Weights of a small transformer language model.
Size: vocabulary 16384, 70.6M parameters.
Architecture: rotary positions, untied embeddings, attention and MLP in parallel.
Training: a variant of Adam for these matrices, 688M tokens, 5250 steps.
MLP neurons of a small language model. Each row is named by its layer, matrix (down: output weights) and neuron, and shows model dimensions 224-351. Each number is 128 + 32 x the weight over its row's rms, rounded and kept within 0 to 255. Numbers have three digits each.
After each neuron's rows, "raises" lists the tokens whose logits its output raises most directly, leaving later layers aside.

L7.down1517:037085113036067134098090077143126119123082150143131145095102145109088113088090140149112141147136112132070176158188167114146170136180136107156101116100105159140094136086155159126054143074132122107108072136135095142127182171089116183088107118107128120157126096157097148154107118112110106117167143134189157145129157128118138099097169106132066077151116060134140091140090105163145167096157
raises: "ous", "aid", "ias", "osa", "us"

L7.down884:018132148126071065127147144164181153154157135113132098137115052146108099129160164058191143140131104097150123124086145041176126097095103165120142112150132156143166122111144141131174089080132125108157137153094110171104163118097160148141129137138119122113147146203125092118094113156131078125085147086100178134072156125015127106107187116112130154151119097164092125128128064206110136115071
raises: "ings", "ard", "ening", "ards", "ability"

L3.down314:186118139186126160061104106075106120118109092128175177100133179162221120136133150095052146178165125155080173159144162119124135106089131126129145078162146107118174087146075122075149121154134106145177134058128118112106076132157106176134178100123128097098171119133100132143163118151143153169071098152091100147100096091148113120059072119112107073085083152104139131114130228132075131152089
raises: "According", "Following", "Since", "During", "While"

L3.down1743:247125139161063080154144100114106117165118062134127140086080146149206139195142168121053095099115129116135155185116133112109117125128115146125143158137148114118184083141106135140119131134120179128139150109107164128128131140155139132106098080121077119100100139106176085117081145125138127164086132165123168138126154150132128133107149131070075069144124118132148091071136166117143116151081
raises: "==", "===", "Following", "During", "After"

L3.down124:255090155130113125141150102111103117099063094137150167113095147145132129147118150091107146130132146137108133135121155145076111120117110066156159171095157087123173088128096156097066110137096151102090149097135153148117129137159126115075124070162068150135138124094142083121105112165122126183112107160094151120106144131153136101128127104117128047114127156114137108081122128165106123151087
raises: "==", "After", "Following", "Other", "While"

L7.down1059:072170166115096124178147154136182092124129156100119092120096094092142111146102137125150128075135094086077103151154142130134137138143105116158196182091121111104091152112120160169140157114161111077113062132140111090159142229102120126111144124140157169122120127183095165163106150172125118149124117105131120197143133158154126066138109071166157130153080133127069163122110147171143149128187
raises: "ific", "ving", "aying", "ess", "ves"

L7.down862:130117146076121116135150096200087168114136149144137150154079122178082102164174106091136128166137081159161104146130114090151186201168094183079142145088067179165168068139176100174098136130098123145094206126124120088035141143124153169086130136107122144106186150154105162142084108084167106115105149106143137134121125132119133105127150144093132104158161129187105150155101131108071203084148
raises: "ings", "ed", "ing", "al", "load"

L7.down412:093158153129196176107106141125126127116125169076144148153114082104125153192116185137092190089124112076187175172150172074133138108113092130122151149134123150121105167082168144163173087171150176184192111090076119137165113082137156132045188148143149105140056093103148134171168091116178094105144052153128186114124109102097109137130082082145174183150133108094141138154128126105116051091134
raises: " as", " by", " for", " before", " from"

L3.down814:255127127143088124103124155108158075096089069121138173101064151113105142175127122147104173138133110129107135128097119165108122126117148107154132115100150073121139080146078130115120110145168141112138133070115143111114183075169164108064136127161075159074147121083110106127134087177133117157142154143132136124075184127152127118159139139097133074114143176100119124109087161147082097170115
raises: "Over", "Following", "Ret", "After", "During"

L7.down1250:102103125152078084145137142138089189118080101140102057165137086137154084104147083117162112104084074110099161085046068175131073128129118098187107071112163156148119141180079120061109100183155110064115153140139156129111119164077128092188090155138167099136104174171160088122083118124171125122185152079138135113131168134091149098152135155126158093085079174086135109188178163111124181109162
raises: "own", "ley", "ly", "ie", "dale"

L7.down719:051154124182074096139148094137136149120145132099092106155087182178127096153126131103161096106123170118129157110140171118187144178157073150095095148093050112144154088150181147153158142068156131116140108180129154170164171174133193120115101137135116107129201112099155113099098142065105097063097093133077156143138126113116212119086138090141144110153106136067126093157110123174091150104100
raises: "isms", "ical", "otic", "ised", "ise"

L3.down1903:130173095151169112119145107153145150118070135112154116132159115101085172083142087137152107128103180121141105108158115102088158146171180154124100096117126156104179082126183084176074119075116125157135108091091133146076088150105092133122123116065072161054113107165110086127099225123119143125113146095121110157129130157206137161119146152098156157096150149062100109148134087147156171103130
raises: " species", " genus", " bacter", " mamm", "Species"

L3.down1124:069158126133181119115146154141154067144089120082211114141132183101117120094049136153151058131111094097129132177110132184091139141198105088153120121169094113119137111122167123160157132126073133076135148133137142117133110096076132094151155122122076089139099145102102098117106103113181189149172139116112123093102138131156134032092182146107168065100126168181100127144202149110124084108165
raises: " are", " were", " have", "ki", "ka"

L3.down680:196132100143165055156088140144103107185137196116195103131144134105134121094128134093087100101123111091163111135144137171148088125094114128125165110220153116145087133113154115138077131149059102129105153180136151055170143165096135113164181058160070106198148156134106072121141121129084091094134131131062120096102151160175190112103130135133140148085169059089158099166130127082145114166119
raises: ",", " and", " (", " or", "–"